Weights of a small transformer language model.
Training: 323M tokens, 9867 steps.
MLP neurons of a small language model. Each row is named by its layer, matrix (up: input weights) and neuron, and shows model dimensions 32-159. Each number is 128 + 24 x the weight over its row's rms, rounded and kept within 0 to 255. Numbers have three digits each.
After each neuron's rows, "fires on" lists the tokens most often at its 100 highest values on Wikipedia text that the model never trained on. A number after a token or word is its count.

L8.up492:089130138163149159164144157154153165137115095097133132144095105132155083102171106163114135128049131099139135110137114155102160121106121121101123131116098163128159099127130128114099109150110093154176093131086129128145095118090111135118103145087128116118137119110125142164101144084176105133076141145132136117115131097100108131127084115098104104093162095134097136118167138130118117130109
fires on: "ar" 21, "ident" 14, "t" 13, "al" 11, "–19" 11, " World" 4

L2.up171:160139136125140100106124156103195137109119116089095139111135113105106164152102120121131135123147113123090107128165108120088176154140123128156132104145114124113112107139102134147161137115105149114151100105141141150094120125100161099112105124099151127085162133076132117122116087102118137143112137155140088074138125132070137154112128117081083116136094114150120136090179087093144108187167
fires on: "hi" 23, "y" 23, "ick" 14, "k" 11, "point" 8, "ri" 7

L7.up534:151145119148169168165141125141108132103110117085121130113177139113092160136097089098134143117074128105123121081123148180133122124115130137119121130103104114157157144108169173117171131120114108158125139139150107145181126146120163133112114129155068118125117145138079108122149104113136138125095113092186156119135112119118171114151109147149115109114163161137126136161202128169076102131112
fires on: "a" 32, " 19" 19, ")" 11, "al" 8, "at" 4

L2.up167:146188146140145147119155134123202120118124112126117117104144143115131158133127148151089106139116094160128133105121103142122151137156118146134102101141138160133112117136159145147130109188113156141172117123128185117110125094111165095110137119107099062107134142124144146106141152085133105147097137105123062094178127146142129131109144125129140106154148136153155172121195133099146136132146
fires on: "port" 17, " Total" 11, "air" 10, "y" 10, "hi" 10, "ru" 8

L7.up180:164153104129124124150136139119091131117093122142186096128114106112116124099124141109160150134117125154159122083142118110161152103122108119158132119148097097145102125125143124129113105096129092143174120178098157138107123115091133109126132101078151174155132182117143143134095138136137183092109162168113139129094180128152137154095119122084131117088151100137117123105130141098095152118150
fires on: "or" 16, " Or" 12, "er" 10, "p" 6, "th" 6, "en" 5

L10.up477:099116158142139130114121173135142159166094155173165099145121132160130101102114138136133130110126132149134124107138087111151113108148090100158103124134133126180146109157082168134097138159097114123105150172123140172108133114135124136107129150150086096130145170079124158108133187102133142111188089101113087129135137102168157126124101102097128137100155124155107156147162080153114115119112
fires on: " a" 47, "." 14, "ni" 7, "a" 4

L7.up568:089135119148118164115139127094093133143120108146147146106125144119110134137134162146153137171118104152076097128211103116159122133128177110122125124151120112089136135126156086149171106090134127117094141156097112141112144136101145095127111131107126132103104125128094145129135159110122169073130147136148090152143121108128148154113155176138183146130139161110115100138129178120122156084138
fires on: "m" 24, "ff" 12, "f" 9, "aff" 8, "w" 6, "h" 6

L7.up532:138179169104174150122091137124144126132096138130135084117160091142084112127157155119160086132127113146143122135120172160115135110138155086106129113119098134142101146117121154116109154120112105122143145161139109122143180153125173140077142141119080169118155116134134141110125164146153079136170151130137152161136111128099111098108142143126072126127125133148142098099152153126187143132108
fires on: "ra" 21, "us" 14, "iv" 8, "cu" 5, "ang" 5, "1" 4

L8.up635:133142136141119118112137113117110119116140116133165120102101137131117101128137084148105074147097112140103148120103150133095103148128122082123108170100110120133155092142091143138128093123110134159162120153114173121122131143118114072138116159114140123113179142146112159140099069101091133153130153137146166150144114117115141176123135127112121122130116116174170157106113107098096107124110
fires on: "ch" 18, " p" 8, " New" 7, " P" 6, "ce" 6, "w" 5

L8.up107:138180147151123130116108181164146118133093114116154088103073077142135089147130155122186153160151105143147123107095152140118118144105162128150133153131109154099124129114195125176120116122091107160147148143139154171126179150131155105138151126105149148139148114126134135156138174111147130154149099123117103118106118131124128149147089129134124158103160102133104140123144135119136117132170
fires on: "ir" 35, " su" 8, " Fa" 7, "la" 6, "cu" 6, " he" 5

L2.up408:156118117172149103104181142063124151128095094134158142115144146157133172115159072100151144141121128165141111143155095115144160134144111148081150144158115155147093098119132127153115090140137166124145145141118146143127174111108159128114102118108159120119129145129134118166086144102162114139106149107168130135102101129164116142111159156162118142139146146128118138108136151112096090105094
fires on: "l" 26, "n" 19, "s" 12, "r" 11, "es" 9, "p" 5

L7.up476:173109112120155103150136098110145137092138163120146160096138117109132141148129121155156125130088130126109123080140121123119131132099138131166124146126060141129129164115124127164135100099095101146111126112153137126130129169083105145121071129131076118082096130146074125114155149156160144145149152113091137117130141114130171141104081116173080133122136162124172166138137119120132109154148
fires on: "ri" 14, "n" 14, "im" 8, "or" 7, "di" 7, "i" 6

L2.up489:165121143116137124107124165105118151117108091105148114104100120129120112115167127125119109114087133103105117148109103128092163105144124105093085143127116118106144135133137126169087113096138106136169105083129150155096108125051129108124142141087152093150156113090186110110112119091138109134091117154116120111098109147112148114143092118163109103183119094166096127102160158107110141138128
fires on: "n" 32, "ral" 20, "ne" 7, "ce" 5, "ney" 5, "ber" 5

L5.up614:098142136153118107131146096089124124117118137120130145124169133107088130119127143118135110179119100148110127111139159171142169143140123125170142114133098150129144149166098158138116152132123126123102100146109146160137092089127158123122137118127122134161115152105102190123112106088142142146149143080120099109163122134096126128091109104163143145066145119117154182117127150089150123134129
fires on: "y" 55, "o" 21, "te" 11

L7.up268:075142079121110108124122128111139061077110136091107122156138143100136128149127108156139138113089114139136075148108119118080093136141135142089103109128093137112113130171121104124117127102106127156139110096144113159113109109119107131137144109109113162169126100064161125151090153113127101144165131103120146090115122130143132112088109108144164126090142113161135134106130152108145141150127
fires on: "ve" 39, "pe" 19, " Pe" 8, "co" 7, "ue" 6

L8.up613:127143154129139085127118120068114111111111141153133143092117122133108140154105096154147106158125133090098122101136119142125129154154154134166149139123083148117151126150100114146121092114085132139086120123171096138136149134059131123087113176139071166108134135107078098073104120144122122111153154114181149123124135093120110133150119148134128079105113144093163139157158112103126124126132
fires on: "an" 23, "ri" 14, "i" 9, "o" 6, "go" 6

L3.up474:176106080112130103129096168090078128109133138175114142135094135137150117179111129101111127143122157090107141163113121181114142115153154079122136145114084177089117148139099118113108112115105075150152119110168113109102114122129142149120131145106113130113161143149132140086101157127125126166168131078133128161111106099095160103119133145113086140154145152139107104133147153126105091143116
fires on: "\n" 42, "ce" 11, "ctor" 8, "dependent" 7, "pa" 6

L8.up230:143127102092135157122155138135139096111121151142120134071099112118113100110120097118111096101119170139150113126097133122158187170100146094109088120111115118132095101130108138174103144067138156122141157123136147120124126160136150132134154116132133107086147101131103124152122146131119148142117123115170070073115145096114146141091100103134111141111117111176126159134147153154165094126174
fires on: "e" 21, "ke" 10, " his" 9, "g" 8, "fe" 8, "ed" 7

L5.up183:161124158163143115150120141103118118125132142109137160105167130095148106172094130153173102093121120163118143122127136117141144132095120134107163140143121101111138153139132128178134148161099108189124072108106095163080106184109120135134076142134113129115179163086143160139120104112103106130109101131145116126147117088136135113119090109131154101127123139109139117090158110173088123112085
fires on: "t" 58, "ar" 10, "e" 9, "ve" 7

L8.up281:118171167136165113120138141131129154128097116124146140155124095099095144102166132160117174127067136152142095121131123179152147142131137097140096141165142172157096069103165133141117124139120077124128140167107117136132152159139161151088140128132107165119148117109114151106121108155095140114136135111084112138157165107129194113140090128138142125136113167159098129126154136083135136132120
fires on: "al" 13, "el" 11, "or" 9, "e" 9, "l" 7, "a" 6

L2.up362:143172131113149092127102131104141104151111150097105145106141156141150134148118117165154110118136129168120149106107130104170071123141147129171125131115096136137094108095128130150112103138142122145127128158124153149132113153126081185087113158100113121137166154129134182166109154124143126155163169132149085152099122123162099126131155112068152093132098117125165104126158086095108115080142
fires on: " to" 21, "s" 11, " and" 9, "or" 8, "re" 7, " all" 6

L3.up497:149131147119180152119125166125109151082108115080116122100123141118094123162155149107102135135155160114147136141160075135093184129145150127100091163108089141129176120123138104129095111128132084119125147152145093137126122124074145139111141118133114138136134095122165149116076104140103177137169165087145143112106158114110115112162099135146156150127108137123121169105119141124129102145099
fires on: "th" 19, "st" 19, "ral" 8, "one" 8, "ber" 6

L2.up282:137126119134126147170138154087127125093157128096131163122104124143121123162149175118162093177137145114126173149117161137114123116137138123111121097149103143151066117164109147118095113110124095132133155128096106137120137196113166157160128135114139118153121123094124135180173126153151144111136139110095136150151130115107096102123100169150172103135162104093122123144136111173149134085119
fires on: "re" 18, "te" 11, "ation" 9, "ic" 8, "tri" 7

L3.up469:127129160135115142141123147125122107141150104132157144111129109098076158170145073123185136147113118156100116128154136141085096108099156076153117146091150103140183140129110117104097130099120116123145135141131151125131149157130095107126134130130155130113151063094112133103117109106136102100096130161112158093176118103090131117120092113144165125096104125120159116143109102173154125120148
fires on: "ra" 45, "ve" 10, "ta" 7, ":" 6, "ful" 6

L8.up68:161153127138140155154127147130122145089133126090119113120139107075102133124146098187151146150131107137125100110144146121119106124082134110183146160156116145185085093119121131123122139093144115153127088113139120125124117134096151127128107132097139157136190154100121186114127150081111143105126145112141108128147150142127152165105059115136135139096131157117122123088159114127126145146156
fires on: "or" 26, "en" 10, "ig" 8, "U" 7, "ver" 5

L2.up284:144109127145130154137116144119121119134121123090128114145138159131126106128131157151125115125097119121104127112081098186149104137090135129127141139127072161076134176116134092129135117129089073146126081143127066169117148192105112138136112170132075162137141153123089129130109130131103147131144131122139119142124127096108123095124131120178125108090145121134107140106142148149139078143081
fires on: "bu" 20, "c" 12, "e" 10, "me" 10, "t" 9

L7.up458:120150101120151136101100166131090141081117117157122148127160131174104116125131088128133121127103128091113160118085134108106134131085152100166067154112137181167159098104169135138126103129168139151107097125085160130108089126058127129096153148125109102129156122133131150113121146114136168129127136093129131112103124143136130125161133134090115125075115156150110160082165147155110104114141
fires on: " and" 58, "," 13, " as" 9, "ed" 5, "." 4

L8.up181:116150144137130123175119135123124085144106110132147111126116085109126129111085054148162124117119103144119178115169116140080194094071159115102135154120143115129157147099122125153074140136118156130117122112092137145099093084129152148131136151140087132071136121120137141119108145096099106108105124152133128110126141104138117107102104142112133146124124128158117143136145151141130126137141
fires on: "ed" 27, "th" 17, "ing" 9, " the" 7, "l" 6, "g" 4

L5.up243:164119082135152164089149153124127114119120120135105109129115135099124156112131079140158094118104104130104135134112124170128142159101128120110137136135138121154109105149105061163154083108088131132159091125086137124154103118109114104113120127133147116123173146138156124140112150111122170162132151148166162147127125123178115146165131108092137089145084163133176122101138158121173129122119
fires on: "W" 30, "w" 22, "P" 14, "p" 10, " p" 8, "C" 5

L5.up544:108134126155101109093120151099117116119119123110156108139115135108125116135165145140107153146129123154126120164134147117093129187075117100136126124144133105085124094172142074151118134091134146110147169131117134138136066134126151127110124142073102116143171099125117154159125165128170081155162147133124129119172136110119131133114096136127096160092103168184084117117128132102111128138152
fires on: "ce" 22, "ve" 14, "b" 11, "co" 10, "l" 8

L5.up424:087149125102161153134130106103114134085070084127167103110112128121151123142123111065150117144127119124091185099096118104152118108139124083112122143133136149139172126132122123124092116121090148135142158116134154118111145183132136122085139124101121142072134083129154119120126111141120126096174194145157140174149117111120110128125137116120144080125146170122121103133117150104142155113091
fires on: "ro" 28, "O" 15, "o" 12, "é" 10, "ra" 7, "A" 6

L10.up355:122160126128136169102085177160097135100097104144160124125115118140110118107132106084150143166131130172142147145183127125139103111113144128117117179129124177139130059187155104197165068124110107132182118134107145135096102125127146096142133171152145125094097107133177129144138165114122150142108133092158136131109138117155153134119119123105132123125113117121092140116117118151118115106123
fires on: " D" 30, " an" 16, "e" 8, " some" 6, "y" 6

L7.up558:123136144098172142155132141137070136128138135142132129106152137130127102146149117110113175125117149140100168091149106174104130144120131059134163084135138137149107118121149113112103108122116106106132107160167122140141140151145109120133103150086122136072130122126118165152095094122143124111165124120124139145133128074117100128164086130126146081121138163173108150088090158132131128125113
fires on: "ol" 35, "ra" 14, "lo" 12, "ro" 6, "or" 6, "gra" 6

L3.up481:137160123129114093110139126126085084125117114193125099143162152123093140084096111172139130147089148115120130167145091184159156166115144121113148129152112113123149099149122084129133072124122134140129139124129084137116116109106147126123163132102154148158128110133138118151099156118126155118114131159091130140104117127117133128111135138158128133164150149119148117083173163116119107134170
fires on: "op" 18, "b" 16, "is" 10, "\n" 10, "er" 9, "r" 8

L8.up24:114156176128125112090120153120141142150090131176112118094130119132096110121170140141166124115082096139117158131173103123132177137166130114153128109161149137148130087103190122151113097146106153110145097125089169160125152097128139114126127110129135109095138147130122138110150115093130133110118163113155122125169139114153128163144111114124126158103108133175079115113170114086106130094143
fires on: " a" 25, "al" 19, "or" 8, "y" 5, "ur" 4

L2.up260:155126102145097148108085138146085107105119126116135077154130136168117146148119123142165135143164106077123111086111118196116169131127098098141096127129120131129130093107096111115178101169109150157150112157111136152103102125114139119135146149132120127117148089136134176112124152133125141135107123149168123152104119133148117088120124133101137134081117146113112106169180171130132139143092
fires on: "pe" 17, " And" 17, "rop" 9, "w" 9, "ph" 7, " Pat" 6

L7.up42:166099159124142147138103164088116124128105127142110130140136126129122113131163110128181044147107119142078174140134124142145151164160111110128106121144103115116155133112147138135118095105116147093138152151125145132086180129110093115131115139121122120123178100086109148129128125135139140088132171142155125113160167094140114132141130117115145131110109102155138133093126163106094117082096
fires on: "ur" 18, " Ra" 15, " Ja" 10, "s" 7, "son" 6, "n" 6

L8.up216:142175098130120124134115176133089107133123087142142083150104138196133097139178087150165101107136096153133142126133128152095145165125159140130116113109152156135139094145114133117121129121130114196112126117107156134078145104124141142103106148119140118141128109163129144125086112107108085090106139097106130095096115132152128142170134114108148106076159152135094171086115124135085095114122
fires on: "," 20, " and" 18, " for" 17, " with" 9, " P" 5

L5.up399:163118098100120114110142160113133102139123146197108127112158104158153134109139122162145127122118135098109137141169130143128138186128166109139131078156125112168112122128111084125134131156123138131141122124137124125115099137096163127130198081117126110106146084142101138110080168164139175159153154072118124127136165099137128105106144168131108146116089141141138098123159095140135144130123
fires on: "op" 13, "is" 12, "es" 11, "as" 9, "s" 9, "ber" 6

L5.up90:133144136138143116164161176129133103136091112093079112105169124126128106118196138117109141167137094145134133084136151147089160158099159140118129120108129162111143135112159111114111124144137149141146153115091113154136107116099140098098112114110097137140119130142102126139124174124141070111128150141086097093138108091083149115119106090133153133090146129131097173145121085134136087117142
fires on: "." 62, " the" 23, " |" 13

L2.up124:152136106105154127103156122090138131084132099131125114122092107121114103126123138098113120104109142147122171088173134164107146126151103142136103180138119154120132114147118097138121074138127076120117137135103125175108124127122098144105153120135109141096146105089117143105080154143131127109149177145139111109174085125130120099161116106152125108111106151179130162095118145114137078115169
fires on: "le" 31, "e" 28, "ly" 6, "th" 5

L10.up416:140115138149172136124147136110138095114129100145184135108124145113141116113134105107131170138134114109111141110159154157151114112096165137153159190117115160119151133096173140099145105107136147165119133119141038135114138123130142107161115152075112138112160070147133120131128144096141132076094120093125109097124155132125104092134122128109138129103146140151127124163136158077132124186121
fires on: "an" 13, " Mar" 10, "f" 10, "ar" 9, "et" 8, "n" 6

L3.up189:119143110130109159144129115124083111140134109165141133089156087161107105109117088101129146111096113128107129114179148158113137142105141116136109165107090153131148151106119135099128073160112145126115128150149125151158111138137192094129128129101095154093162160149114142182158098145122102136093149104160157102164131125159149094127094114092134136151057121142098154138138153144121108106141
fires on: "." 21, "al" 15, "\n" 14, ":" 9, "at" 8, " 19" 7

L2.up8:137149114128148114175155129087159132104104115093152138119141131122130127083165131164117122123116114150113082124138142137105141159139106107115124130113142099145141064147125092141095151124115139135177116123132125145083130115137127110099127143164145084074155138103143138103113110139151142113138144185182149126145096097164153123138138124140118116088150149121171133082143108065133122122164
fires on: "d" 48, "s" 9, "ut" 7, "ck" 6, "unt" 4, "ster" 4

L8.up15:154115104132138119111103105127142103124094142107159089104185131120118148109147129109165157155110115128159126112117136150144114149145133084150136134098108139101104120176145085154091106162102128120195153185103111112139128099164146082121179164102109151095149138120141130137128114122114137135135140144136137113109182090141131107106125175101150106155133163129121155115133135133079138077139
fires on: " P" 17, " Me" 13, " Ba" 9, " Ka" 7, " A" 7, " Ca" 6

L10.up631:116179140179155093152141119132118094150082137121157128163150098167109119143137138146149107115125101109102115095151151109132125152121168066104117107129100100172152144149133125103118146124098111079136117160132152137123125147109123121149108111127113118131123152134075143162141119082164131138137153128138070118149097114120152123100111098104169156078116145115141135128176161118129129150161
fires on: "ir" 19, "y" 8, "ce" 8, "re" 6, "ate" 6, "act" 6

L7.up295:106138171120116123104100123114128101100142150113144099133120110122125123129105098150158119182097100124107093143138128170137139104125117138131140145098118148151128104137151079151125151104124142128174108124101130148113115124134177089125068096121130079133130139100134134119131144100097086136105093145169122116174127109182142108115151136107152095119159167141116164089185110114161096122181
fires on: "d" 37, "h" 15, "g" 9, "sh" 9, "at" 5, "ic" 4

L2.up188:129186148126133156153124145092145115097137100151102119154103127092128141152092088136157125163089147102089104164107113111106139152130131160099130151139075139141108103162144086127122136156095154121166097112142096111129113124143150137146140105109109094127147165122187133139108117130107149134139148099166148090141082120166151130152140153086115134082127160128163121126171146109077134109149
fires on: "b" 27, "art" 11, "ch" 10, "p" 8, "ck" 8, "nd" 7

L2.up454:161118096133132153149110134136129106111156098139168134089139119127061129182144096122145157128112110090133149121153128147124083131107067112107057136116121126142165134142140129101115086087130125117159117151128132195092163128095141126118092150149114146123144120103148170104147137115167123087177129124200124131151126091129115139104114120129138130089134152140149143136124150111147098087152
fires on: "ra" 39, "s" 27, ":" 10, "o" 8

L5.up479:102155160139137165153069158111149135108097115177124154169119122103136070124115099108144151110118120108087166131132119152099167157127101117141088137115150118134148086113125117177138085140125090150117165116171103154129092135129136111131140115101134123125124089119142120150114182167118131126165145096188130138105140121116140107093121153111136123121142101121126133097155117119089107073135
fires on: " other" 18, "able" 13, "ent" 12, "ar" 11, "al" 7, "ant" 6

L8.up393:107145167142150124176128132086136119090100122130113131087129138112116130125150106132194117132130082142120129101159155103127151105158159140145159144134122102150110132094143178179148131145127108165133119135119085127126118131092143126122109162071086101107128104131092146125134162106170177107156145110108138113097100153106153136106113143153121138127122125144159120166148137155151127097130
fires on: "ri" 30, "if" 7, "See" 7, "d" 6, "f" 6, "or" 4

L7.up303:108096112153138120108099132129096107143115090079194142077097131105093108104126119123172109133126080165142096131135137166135148087149144112144169206115117156120154108129127122147108117115076126121179091149128110126135132119125122109116145151173117119100133117096143115110123133106125158084144148119160095109127107105136114164117116101139123131100155156124150113127143136076165105088108
fires on: "up" 25, "a" 12, " Pla" 12, "if" 9, "la" 5

L3.up387:105121103166111121110110186134149092103098112158129102168135129190099101136109092143134125168110152160130151093133126165133130137145164107129144122136133156105165145090116143142135133139103100161129137128134130106130112115100106115112134159119098124141154121120172142124099087091127114091154152074143121128059114118160162120115120137103128153108141131141158136100109151093117102135130
fires on: "\n" 38, "ill" 8, "ir" 6, " C" 5, "ct" 5

L5.up159:154165124128131138131156135094116087126097136118107102111138098118132099096135143116109149128111111140138102131124122102116133124104176137163110109156153147120086087118110084154095141115120185103123117124100122109124153091129131093153118129071156107111179106151107143118119133105121107140127141143143077135158110091109124125109121130132151126148076148136151161140135140081161118111132
fires on: "\n" 22, "ttle" 15, "hen" 6, "e" 6, "et" 6, "ke" 6

L3.up166:110112139139179117132152125128135146108108086137180110079098120116107145108129100130109137125141118160145107102130118132129118092134144119117124171121073149125157126176132109142123099092101134131181135130131144175103117094107130116071147141131114125098132108129116126132147170099113107137105159155144114153157135124112168133167139134109135115159114119174106143127113136125158100079112
fires on: " h" 28, "e" 23, "th" 19, "y" 14, "ly" 6, "go" 6

L2.up239:141132147120117113131065127130091099149102121123075103133134130090130125107146168077133140131112114157122137118155125120091112139149128127139124118139133130115180108113145183101077086133120101165153105149080113143139140117112121157106087139100104147120115175098136124084102096102150128097139156142131106095135097113108179106106114106128132105094155143153086147131107163127164121156122
fires on: " War" 38, "." 32, " For" 28

L3.up608:163117114118119117126145148074103104118105153111101117117139124132120084141166115134130126149148127126129127088112143176122170108169145142173109135168108190123136142135126097175126136151101144143145112104154126078123142120132129135114129124104115124138124129097114121094093141148162156139144156097192106154144109076127183134126087167159180127120140163149126145123176122107112108116156
fires on: " pro" 57, "or" 9, "pa" 6, "ce" 5

L10.up481:141140150114146160101153128111114104130112160129134138139156152082109112120140138130117141118150139104124117138130119127116174176095158128149145099141105136129117130112099146169139116122103099127170160144104082120120134074145133143128136180123088100066178111093154121174123121116138138095168162092126104103140159088105115100067090146110140168109098161109115137150137141113112102092132
fires on: " Ba" 25, "o" 12, "e" 8, "ia" 6, " A" 6, " Da" 6

L8.up441:179181120116115151152151147121147120111106129152173108124126100133090120118155099127138164158116111165120149130143121102084167108109178100114130105155128138144062113114142121104133145164095129095127111117075124124099120167098128125150179121125088106124117101124110118156124174121127144138132142111052134074107129111156113122089089157125113173084139137153113164137135109137130112127167
fires on: "ed" 20, "th" 10, "it" 8, "age" 5, "ing" 5, "l" 5

L2.up605:136163099159174108152117147081142093137142147120148124156111137153130086123111106134123131123093082104138147136108119131108156133089090142117120110109146123124099079152102143097146114135090146167152120109151135159115058123124126120146133096082138100111124113118127129193099082125088086126127126113159134111107137130099143091136094117112104122144143081132122120099131113107141136129117
fires on: "al" 41, "st" 33, "ent" 6, " |" 4, "t" 4

L2.up237:164109100130132114153147134127154094147130151115158142124136095131095137160093160139130119165107099140147120083169112110139124119098113125122108117123091145152136115094112145130108136101120121105151087150104161109065143099153131109115127130148144132141154178082157167107107095066116165111110161142080081105172124096134148139099110118161124113096151103120156171117139137101142086095137
fires on: "y" 26, "s" 22, "ch" 13, "n" 13, "is" 9

L8.up395:140160170160094121104137179111134145150133141149160105088106083151120132099103143103129128147111080146134104128123103125119130153117141147117142150150165192169135086136124106114132113156143155176140152122105097153112104136149174140074151097121080122110118077116126132144114153141135112116096136109113143119137167133159185105136120191121105118124125111117093167127142107135110117105152
fires on: " " 86, "-" 11

L7.up505:126109109136080150103122115120161131173146104146165126131105062150142107122121105108134116140115100132126115130114167165174158160091138118098133106145101123103148132087128079136171102137124095111165122121091160128120156147163085119137133124125107113127130138106156132138081146134123127130151157135115111146105150131107156137066091119106094146141123159124138187084147177103136164128140
fires on: "ci" 12, "te" 10, "il" 8, "ing" 8, "ce" 8, "ed" 7

L3.up571:147109091163132128123159131111148103119127097150111127114094121118096160163132113163156137155100108138107086143161086141116159113121133123149140126159111124104097123125066098155135117115116172113159133088141097147068120137099164116134129144123147143124146201122164158127119128101083162145130125098132121121096121114120144101151146100106131132111092131183130110156135105115131072126124
fires on: "w" 45, "b" 17, "\n" 15, "p" 9

L5.up619:157158135128162074128152118143128126123146160118116130098104152152142119085113096125147135114115138139105132141115138123120106186106154101147141113130110111157087147108104125159140108137094138113154118121122133132128144108140141110125150119099130138132159113139160142129119093103130124160120164158168097094150176103168119125125123103103126165095087121119157127168143152120133122100151
fires on: "s" 23, "or" 14, "art" 8, "re" 8, " world" 7, "born" 7

L7.up463:155153128131144160096121116103102108166149108145149130124095107142160162100109096140142092159120107116096105120117105153123105109144131106112104100099136142126150127121143130173120078120116127123176139114123123137088163135124143107152183155136124125096182128127150129108093098113123105122070200132134117113131135148135136125101139104086109147145080126148105127133120137118129109140143
fires on: "le" 31, "w" 16, "ur" 15, "ch" 12, "and" 7, "W" 5

L8.up547:136114137151134082136091123104134142104134128149134139129105109158109102129106112121167113126081107135133110079157097124129173170143137083183112134121150137137146143153118164136109137140142133106179093119102135159102118145099094094124123135100147095112168121100081130130147160109109106106106125134150141127096156110077125125151122144106139149131118086161105110155119115123083097137103
fires on: "th" 13, "ent" 9, "or" 9, "ist" 8, "ary" 7, "ative" 7

L8.up588:141120118144159106114112149103192110163113142165101119133140154150113168142155100132135149136123141131126099144112085108144131148139136145171144158140131196182150129152123141138110111139141136098135134129144099131110134099125128156133130144130120150092122150090160153163151146163131155132151127124152091116136163104162113128138133126130119173146151148115123161101141123139090124096113
fires on: " be" 23, "c" 16, "s" 6, "es" 6, "re" 5

L2.up276:120183099151139145139093149111111061132135134136144130093146076138116105119108115109149101166118086192123152100105159143085152109098129097080104104078118096109092127111104124096107124161102126165146126137102130142153092123122143135111137144131148125135110159134146107128126148159104172104123114122147144087125124109128141100123151107128131155098099149136115106151148099130100134101143
fires on: "ing" 48, "ed" 11, "ification" 7, "ite" 5, "ring" 5, " north" 5

L5.up289:185135179137140127136090162089157117128139102116147122079113152092086134126156135097148162119112134098093097118139141156110128162126127108100156139132115146114117173094163137111123113128120147155154149122165107102109098128129128153153074122102150103104128117118163119170109121097136120134116110114136152108100156146099140150149129154056148117121142184121147101148122096148108103161148
fires on: " B" 27, "ar" 13, "an" 13, "t" 13, "b" 9

L7.up605:138106139134161130183164162080155094101130133159157099106156146125126146138131098163137132169124069188136125100077086144094118133150158126142164167115109180151127127176105076131122126123147118122122127116131119116093110137095159091114094132130094112123137139108143176150108098124151135136114144149145150144159119110154135136151101146109164122107139147105134174137125086125136132122129
fires on: " in" 32, "-" 30, "|" 10, " at" 8, " from" 6, "in" 5

L5.up19:117118121110144136062133120131134095124138147161162121105142153108077119130095132115110134135141077137144126121113125135107162128130117109126157166113108134129104107175115060196136133100100099111117105118087132158146146111093120129126124108118117133125144129153137175144140115132148122129182145119100100115165120157153147079113071140147126147085111147140149169138163108090154135104124
fires on: "ing" 15, " mi" 13, "ring" 11, "o" 10, "re" 8

L3.up450:154153143152120098117152149109091103114123132149124093105132123141110119104096145141147149144109140140101115098124112110128144155051096149092151143127103095145109089079113117125116143153088132172147102067118096113101131137146107135124131136095107087120156142130158152155109079083150159128192137165130085089112101114127112123109125102093177139100129132140157136117158128120126099101156
fires on: " /" 26, "b" 17, "low" 13, "ar" 12, "art" 8

L2.up144:160140141133115118141107128131106110152095136151169102123100093142145163087085094102149134158124119142095139109136126150115144142114108131109129128130132128122150103105077120151102143149126113174159144118116101137121097102158116200134119155125148068121108099144157122132129126113095124093085132148135103128133133119125178115112107140046119143137141155164128180133164140117110138151155
fires on: " by" 31, " Mar" 26, "ing" 8, "y" 8, "ot" 6, "ed" 5

L3.up501:139136130099144133126143132139118135105113136108145131135146124141077130114100111107112144148097145154157083093144125118113102111143139093121097148151107142152104109120099113187141149139150124108136102133116091180093123138096150166104128145144190136104142106122159145170143129138077156168157116122124083131123133152160152180144138161125156119131103132107109093068124119081128113114112
fires on: "n" 29, "tt" 20, "cle" 17, "ll" 8, " only" 6

L8.up44:122169135126109135131138129124148148099121093130154086151118092159102093113134137123140093101119102120119153149123100188116124122100160098126098118146133155139138139131132121142106136099154077126185086107094160163148174181136133118082145136107085091143128117093132169115100129127124119118150138126125143131095110124128140116148130093136140155121141139143142175085139134102134080107145
fires on: "d" 17, "ed" 9, "–1" 8, " with" 8, "ce" 6, " 2018" 4

L7.up211:113150137167112112114124155126118142133125115190142096088166072120122099119118139086130124183126090148101104139164122129132165110106133123092151110089145143114151179104124091159103139094143137110101137148075151133127094128139169109126110132140115144105141148107163161117153161101130093100138143109116131097180165146172150131159097134155103138115184130132097139142107144138140131092134
fires on: "s" 23, "g" 12, "la" 9, "mp" 7, " " 7, "th" 6

L8.up554:124110127151136135168125123160139117121097122173135113146154147137105118086166125112108123116138091122174124183126137146079129132130118104098134151136130135159117060144102094154176149103106101133123129154126100147134124119102127139089120143093092100098144122155141133144114123148110119131127135104150122103127097124131182105098141094087148173102156185114133160100125146158145118173171
fires on: "unt" 14, "20" 14, " Mount" 9, "hop" 6, " around" 6, " El" 5

L8.up510:093148112136125101123077143127126140116140139159194114141147125157136081125134137103089118180130117122107098149124115166151142159133160116124132151132120133150133100151162154130189107108147136137130158104111125155110150162145183113070085149118120153136122109121088150136123122109157133121147122111161151106146156084166157106109156158133140147119149163129145141107131124134175119134196
fires on: " " 36, "-" 8, "d" 8, "ang" 8, "ic" 5, "ha" 4

L3.up578:146135191154135108137143109086140078142104112134093136144160147121092148111092116157120147108129143140105100102150118106148133156112137125163134153156104114121173110139113109095098125136121136151142133123096177107136124117116109131161106171139131165095165112127166137075087117101141168101092163128117141121118138129152167113126124089111122140189088173131150121127144099146141139104136
fires on: "ar" 23, "f" 12, "ver" 12, " week" 8, "z" 7, "ough" 6